Weights of a small transformer language model.
Size: 10 layers, width 768, 8 heads of 96, MLP 2048 SwiGLU, vocabulary 32768, 121M parameters.
Architecture: rotary positions, no biases in attention or MLP, untied embeddings.
Training: a variant of Adam for these matrices, 1419M tokens, 5414 steps.
MLP neurons of a small language model. Each row is named by its layer, matrix (gate and up: input weights) and neuron, and shows model dimensions 160-287. Each number is 50 + 10 x the weight over its row's rms, rounded and kept within 0 to 99. A neuron's up and down rows have the sign that makes its largest values positive.
After each neuron's rows, "fires on" lists the tokens most often at its 100 highest values on Wikipedia text that the model never trained on.

L2.gate1589:25 46 50 40 41 53 45 61 69 47 51 49 68 74 49 46 49 36 40 47 53 48 45 35 43 56 64 52 69 51 64 46 51 61 39 34 46 47 50 65 65 40 46 49 64 51 34 45 67 51 50 55 65 54 54 48 58 48 56 61 59 47 57 39 71 44 56 41 56 50 31 46 48 55 44 45 54 39 44 35 46 30 49 42 32 51 44 61 50 59 68 53 51 43 63 58 53 47 40 50 52 60 47 62 45 45 55 53 67 30 41 55 57 55 47 45 64 57 37 42 46 41 56 50 35 53 71 48
L2.up1589:52 48 42 58 42 39 37 58 57 68 30 50 37 28 62 48 63 31 54 47 64 43 49 40 61 45 64 64 46 47 75 39 42 50 50 55 56 49 36 59 36 55 54 37 63 26 38 26 56 60 42 54 49 55 42 48 56 43 41 60 42 57 46 41 63 53 44 40 44 47 56 61 26 50 59 74 48 50 38 54 40 66 63 62 71 42 55 41 45 50 57 56 46 50 45 38 42 42 43 48 38 45 45 56 50 48 57 65 32 71 58 63 63 29 49 37 45 47 41 30 58 52 44 24 54 42 52 56
fires on: "2", ", ", " of the", " of", " of his", " "

L2.gate398:26 39 49 49 50 50 64 41 53 47 53 67 67 67 44 51 51 53 63 40 54 35 74 46 51 52 64 69 52 35 51 44 63 42 52 45 61 60 46 46 47 43 47 49 53 43 31 41 51 52 38 57 55 49 50 38 41 60 52 54 56 44 53 28 54 52 55 68 68 59 53 52 35 52 63 40 40 39 58 70 70 52 69 54 42 44 48 50 39 42 37 54 41 43 61 59 38 43 50 63 45 62 40 53 43 46 41 48 56 69 46 46 49 60 46 41 41 49 52 40 44 57 38 49 59 41 66 68
L2.up398:68 47 48 44 42 48 39 37 34 55 51 48 39 35 43 45 29 50 46 40 46 41 65 63 56 64 51 50 56 57 48 67 65 61 53 45 58 55 61 34 43 44 42 51 44 41 54 42 59 42 56 53 45 51 38 73 52 38 34 44 24 40 30 43 55 76 61 60 50 48 63 43 49 61 39 40 61 50 52 64 64 44 51 65 51 53 46 49 43 68 41 44 47 24 65 49 37 60 65 54 61 76 32 60 39 46 57 54 59 51 44 52 63 61 55 62 47 39 41 56 54 44 55 50 49 49 51 38
fires on: "1", ", ", " December ", "2", " January "

L4.gate1137:55 65 56 47 65 56 47 33 55 54 44 44 60 50 51 24 49 65 43 48 79 49 66 53 57 47 57 61 49 54 61 44 54 58 36 57 63 66 48 46 49 49 52 56 50 54 59 54 45 56 70 47 40 48 44 40 60 50 30 41 58 60 44 52 60 55 36 45 44 46 64 56 52 50 70 58 44 76 35 46 42 35 46 51 49 51 38 66 50 36 30 57 68 57 52 45 62 60 31 45 38 44 60 47 43 59 48 49 58 24 42 40 49 52 57 35 48 43 50 45 38 55 45 42 41 46 47 46
L4.up1137:35 51 56 48 55 39 54 41 48 59 34 55 56 33 60 58 48 55 45 48 55 41 45 55 50 54 38 53 58 37 63 38 60 64 47 51 44 45 27 46 46 62 44 52 43 47 49 49 33 46 58 59 40 60 47 28 71 37 35 57 74 51 69 61 54 47 43 60 72 50 53 49 57 58 48 49 55 62 54 45 57 40 57 69 64 33 50 48 53 46 34 49 67 43 32 67 37 77 34 62 42 49 49 41 71 45 47 43 45 49 42 48 74 49 46 53 45 60 61 35 50 46 59 41 49 65 45 72
fires on: "–", " match", "\n", "2"

L2.gate135:58 38 48 37 53 55 45 63 50 47 37 62 64 57 59 55 40 59 69 21 50 55 44 61 44 34 47 61 51 70 59 49 58 49 40 49 48 62 56 41 60 35 55 39 61 41 45 47 49 59 63 47 47 44 33 40 29 49 40 65 55 66 67 61 42 69 43 44 51 46 65 49 45 59 65 46 49 62 50 41 41 49 38 43 65 46 50 58 50 60 48 35 52 56 40 55 71 53 40 40 53 45 56 64 34 46 38 61 43 56 48 51 39 53 41 43 59 47 48 50 60 38 56 42 51 49 74 42
L2.up135:56 39 44 55 57 67 43 53 48 39 54 58 50 53 56 36 52 42 61 35 50 60 50 65 57 51 39 44 50 55 60 48 38 50 44 58 45 55 52 35 59 36 67 30 50 63 55 43 42 38 39 40 52 48 51 47 40 50 50 33 44 56 43 57 44 41 55 63 50 54 52 61 57 49 31 59 40 44 29 53 49 46 49 49 67 52 62 48 42 53 60 58 52 33 45 59 53 51 41 60 68 48 43 56 43 41 70 60 56 55 38 37 42 61 49 51 55 44 59 40 54 47 54 44 44 70 45 39
fires on: " to ", ", and", " and ", " and", " to", "ing and"

L2.gate297:78 56 53 30 49 59 34 46 65 37 51 69 67 40 62 44 76 68 31 50 56 46 50 58 46 51 55 42 71 44 40 48 49 55 51 48 40 41 40 47 42 57 64 47 62 52 49 35 74 48 42 60 53 48 22 53 46 54 43 62 34 50 46 57 40 49 54 46 63 58 52 41 49 52 46 50 58 43 60 38 69 35 63 57 63 36 47 59 35 57 43 44 40 55 63 57 50 69 41 60 50 53 26 48 49 37 57 53 52 60 34 52 50 50 62 55 65 33 52 54 50 53 42 40 42 59 61 59
L2.up297:36 33 58 36 39 41 45 48 38 39 60 51 55 49 45 39 38 30 44 38 69 45 47 61 63 55 28 67 34 59 65 58 59 53 50 32 49 56 54 50 27 58 38 46 50 75 49 53 62 48 56 75 38 46 46 43 60 67 46 55 74 59 63 53 47 54 66 52 51 44 52 44 47 47 65 58 32 54 58 58 61 56 45 49 41 51 47 59 47 40 50 51 45 64 45 46 60 64 50 49 52 51 46 53 65 46 59 47 43 49 51 60 40 44 45 39 37 56 39 49 54 48 55 47 41 32 52 33
fires on: ":", ", ", ".", "=="

L4.gate1601:56 46 42 40 35 62 43 46 63 40 53 42 47 48 44 55 61 62 36 57 70 56 47 70 52 51 39 53 54 48 36 58 43 57 44 46 66 48 59 43 52 42 49 59 66 46 46 58 55 53 50 61 43 34 54 47 52 53 23 56 55 47 53 61 38 45 42 58 47 44 49 34 45 46 48 49 58 49 64 50 41 50 68 53 55 43 29 52 43 66 55 38 49 34 39 42 47 47 37 43 34 39 52 64 36 52 53 60 43 47 50 29 58 65 69 50 58 61 56 60 43 27 46 56 57 56 69 45
L4.up1601:66 55 51 58 42 42 46 54 54 64 58 51 49 43 43 58 42 48 65 45 44 39 43 56 54 56 48 45 48 26 63 42 47 41 62 34 42 48 49 60 50 50 49 54 57 46 38 29 59 54 44 50 41 33 28 49 49 27 60 45 55 60 53 57 59 39 55 51 62 39 52 56 57 49 34 53 48 37 60 53 42 60 61 56 37 58 65 57 53 69 56 43 45 53 53 47 68 47 66 63 37 33 53 60 70 31 36 51 54 65 65 59 46 59 40 51 43 40 44 33 56 45 58 40 64 52 45 49
fires on: ", ", "–", " March "

L4.gate782:58 59 38 38 46 38 52 24 47 47 59 50 38 73 44 46 27 58 60 40 40 41 56 61 43 43 47 38 54 45 48 42 59 73 71 57 54 52 40 63 62 55 48 55 47 43 52 41 37 64 49 54 54 57 68 62 52 46 44 44 49 61 45 46 58 21 46 65 47 62 59 57 70 72 63 59 55 40 37 36 53 35 61 47 33 54 52 48 51 25 49 54 71 40 50 44 72 51 58 38 32 35 57 59 33 26 49 54 58 45 55 46 60 39 52 46 38 62 45 37 38 60 61 38 56 37 53 59
L4.up782:41 43 63 57 45 32 24 51 54 46 45 41 37 53 61 52 37 54 42 45 51 53 43 47 49 54 44 46 63 58 41 48 62 39 60 42 58 46 32 40 63 49 50 38 56 30 44 59 46 42 55 68 41 45 55 35 48 57 47 43 50 39 42 48 47 39 69 51 55 60 50 53 47 54 61 67 43 49 42 68 52 38 52 57 53 54 45 47 61 51 46 54 67 38 63 48 57 59 40 72 45 54 55 63 31 41 45 31 56 59 48 35 39 35 67 62 58 48 54 34 33 61 47 56 51 51 51 58
fires on: "2"

L4.gate1996:50 51 52 45 60 53 40 44 45 47 55 51 50 53 65 41 40 55 42 55 45 49 55 48 62 52 46 71 64 59 51 51 66 40 42 55 56 52 45 57 49 54 59 54 37 41 37 37 43 48 21 52 59 61 52 64 43 34 47 60 44 61 57 62 58 68 41 63 61 65 46 42 45 63 52 70 57 53 39 55 37 46 50 58 44 41 35 57 59 61 51 47 48 56 59 59 32 60 31 71 47 46 56 38 51 32 52 73 47 66 49 45 41 63 48 51 62 60 56 68 62 38 54 50 35 58 60 54
L4.up1996:40 54 63 51 62 46 47 57 30 46 44 59 50 52 54 58 50 38 62 52 39 57 52 56 53 57 71 43 39 57 45 39 34 40 38 43 51 49 35 50 45 50 37 47 56 54 50 55 41 53 53 49 60 69 51 51 45 47 67 40 55 58 46 33 54 62 55 55 56 23 49 29 45 41 60 53 65 38 52 42 39 45 35 57 67 57 38 37 52 50 42 56 61 57 53 61 62 41 42 33 61 38 51 55 29 62 56 39 51 57 57 65 56 47 45 38 58 49 39 54 58 40 67 51 56 19 34 37
fires on: " | I", ", I", "- I", " (I", "I", " I"

L2.gate1517:41 66 83 35 46 59 40 71 46 32 47 57 55 44 61 54 41 49 35 45 66 58 53 68 49 41 72 41 50 51 47 32 57 36 40 45 47 61 50 41 70 55 67 42 51 41 38 58 39 56 40 60 49 48 38 30 41 32 49 54 50 66 49 49 37 42 37 53 69 48 54 57 57 65 62 60 52 48 39 64 60 42 56 41 41 51 40 65 49 41 41 56 49 59 47 47 28 60 44 39 49 40 39 47 50 54 63 46 52 58 55 47 45 47 63 36 43 56 56 43 58 40 58 37 67 42 42 38
L2.up1517:29 39 49 45 47 44 37 32 42 50 49 47 38 54 32 56 59 42 51 32 43 44 57 47 47 41 42 75 36 68 45 56 40 46 53 48 46 49 49 55 49 35 63 64 45 58 54 62 44 33 60 29 54 44 46 53 56 42 57 47 44 41 64 53 60 34 64 77 48 46 46 53 57 52 34 66 55 49 39 39 70 49 40 46 53 64 60 53 55 52 57 47 54 62 21 61 51 30 45 37 65 40 65 40 45 64 48 55 36 35 50 46 43 65 42 44 52 58 54 51 40 34 48 26 51 56 71 32
fires on: " and", "ing and", " or", " and ", "ed and"

L2.gate845:33 55 43 45 53 48 71 39 55 50 52 63 45 45 63 46 56 38 48 30 58 51 62 38 51 49 61 49 44 38 53 55 52 50 54 52 65 46 44 39 48 58 57 62 36 44 37 46 56 69 50 60 47 51 45 60 49 38 32 60 57 52 53 64 57 57 58 45 69 35 53 42 55 60 59 57 48 66 45 66 32 37 57 46 61 44 48 53 51 44 40 71 54 61 43 76 39 40 46 54 45 62 27 56 35 59 65 48 53 51 52 57 42 47 31 35 61 43 42 63 25 52 58 58 30 37 56 58
L2.up845:52 48 43 51 52 55 61 47 44 66 57 58 35 50 56 44 48 47 55 39 47 42 26 51 58 69 56 52 41 67 68 55 63 40 50 57 40 57 40 47 64 41 53 43 59 49 49 51 63 65 49 52 60 58 62 64 57 63 55 55 47 53 50 49 58 71 50 46 63 50 46 43 54 50 53 39 44 56 64 48 45 40 67 32 53 37 60 49 30 50 50 60 41 49 57 66 53 32 48 40 41 55 57 49 49 58 38 43 31 44 54 54 66 43 31 60 52 33 51 50 58 56 41 57 57 40 48 50
fires on: "2", "–", " or", "1", "| ", " "

L4.gate1232:59 50 47 51 53 56 52 45 36 43 50 49 54 45 76 47 65 36 44 47 54 60 60 45 59 33 49 52 62 46 44 57 65 48 69 39 73 58 71 50 61 52 40 56 13 52 35 47 60 50 57 65 45 43 60 58 47 58 35 57 52 54 48 42 55 60 44 46 48 50 62 45 34 49 61 42 52 47 60 50 49 29 66 59 36 52 50 44 64 66 46 36 57 53 52 23 57 48 33 49 35 46 62 54 30 53 47 66 52 50 44 66 43 66 60 32 39 50 57 52 37 42 58 40 62 69 48 38
L4.up1232:32 42 47 66 50 49 59 61 48 67 44 50 39 66 46 49 39 44 55 53 43 50 60 44 45 52 30 58 47 57 50 41 66 44 53 42 47 50 61 47 41 50 51 59 50 41 38 42 41 47 53 33 59 49 56 73 59 48 43 64 30 51 40 35 65 63 29 57 64 56 47 53 58 47 45 59 57 57 41 64 42 53 58 51 44 52 47 63 48 39 30 51 52 70 48 65 60 42 43 50 61 36 44 56 37 56 49 62 50 42 34 52 50 43 48 50 36 43 51 41 51 44 52 49 60 39 41 47
fires on: "2", ", ", "1"

L4.gate1186:40 40 44 49 46 45 65 39 52 34 64 35 61 34 45 37 47 53 52 48 49 58 51 54 64 36 36 31 54 66 60 53 35 36 55 62 64 50 61 46 45 28 46 54 45 40 39 41 60 59 34 71 42 40 38 39 45 63 52 54 42 44 59 37 52 39 50 44 38 56 53 49 59 48 34 67 61 51 55 54 65 75 55 36 52 42 47 52 36 42 40 51 56 63 32 59 44 50 41 49 61 54 59 39 50 63 70 48 44 57 42 54 56 50 56 74 53 61 39 63 43 38 44 48 41 58 67 57
L4.up1186:40 61 51 45 39 41 52 72 32 58 47 68 45 52 54 46 49 33 52 46 52 58 47 63 36 50 31 46 47 38 46 44 44 59 47 53 37 55 53 63 37 75 47 59 56 33 59 42 45 49 60 52 39 40 65 49 34 45 56 62 67 55 39 38 59 39 55 74 59 53 49 41 40 64 40 57 67 29 54 30 42 55 64 40 56 41 48 33 26 63 67 49 45 62 54 58 43 35 46 44 68 51 55 54 51 55 65 47 49 59 58 61 45 39 55 60 44 54 70 39 55 58 33 61 50 62 48 54
fires on: " L", ", L", " | L", " of L", "- L"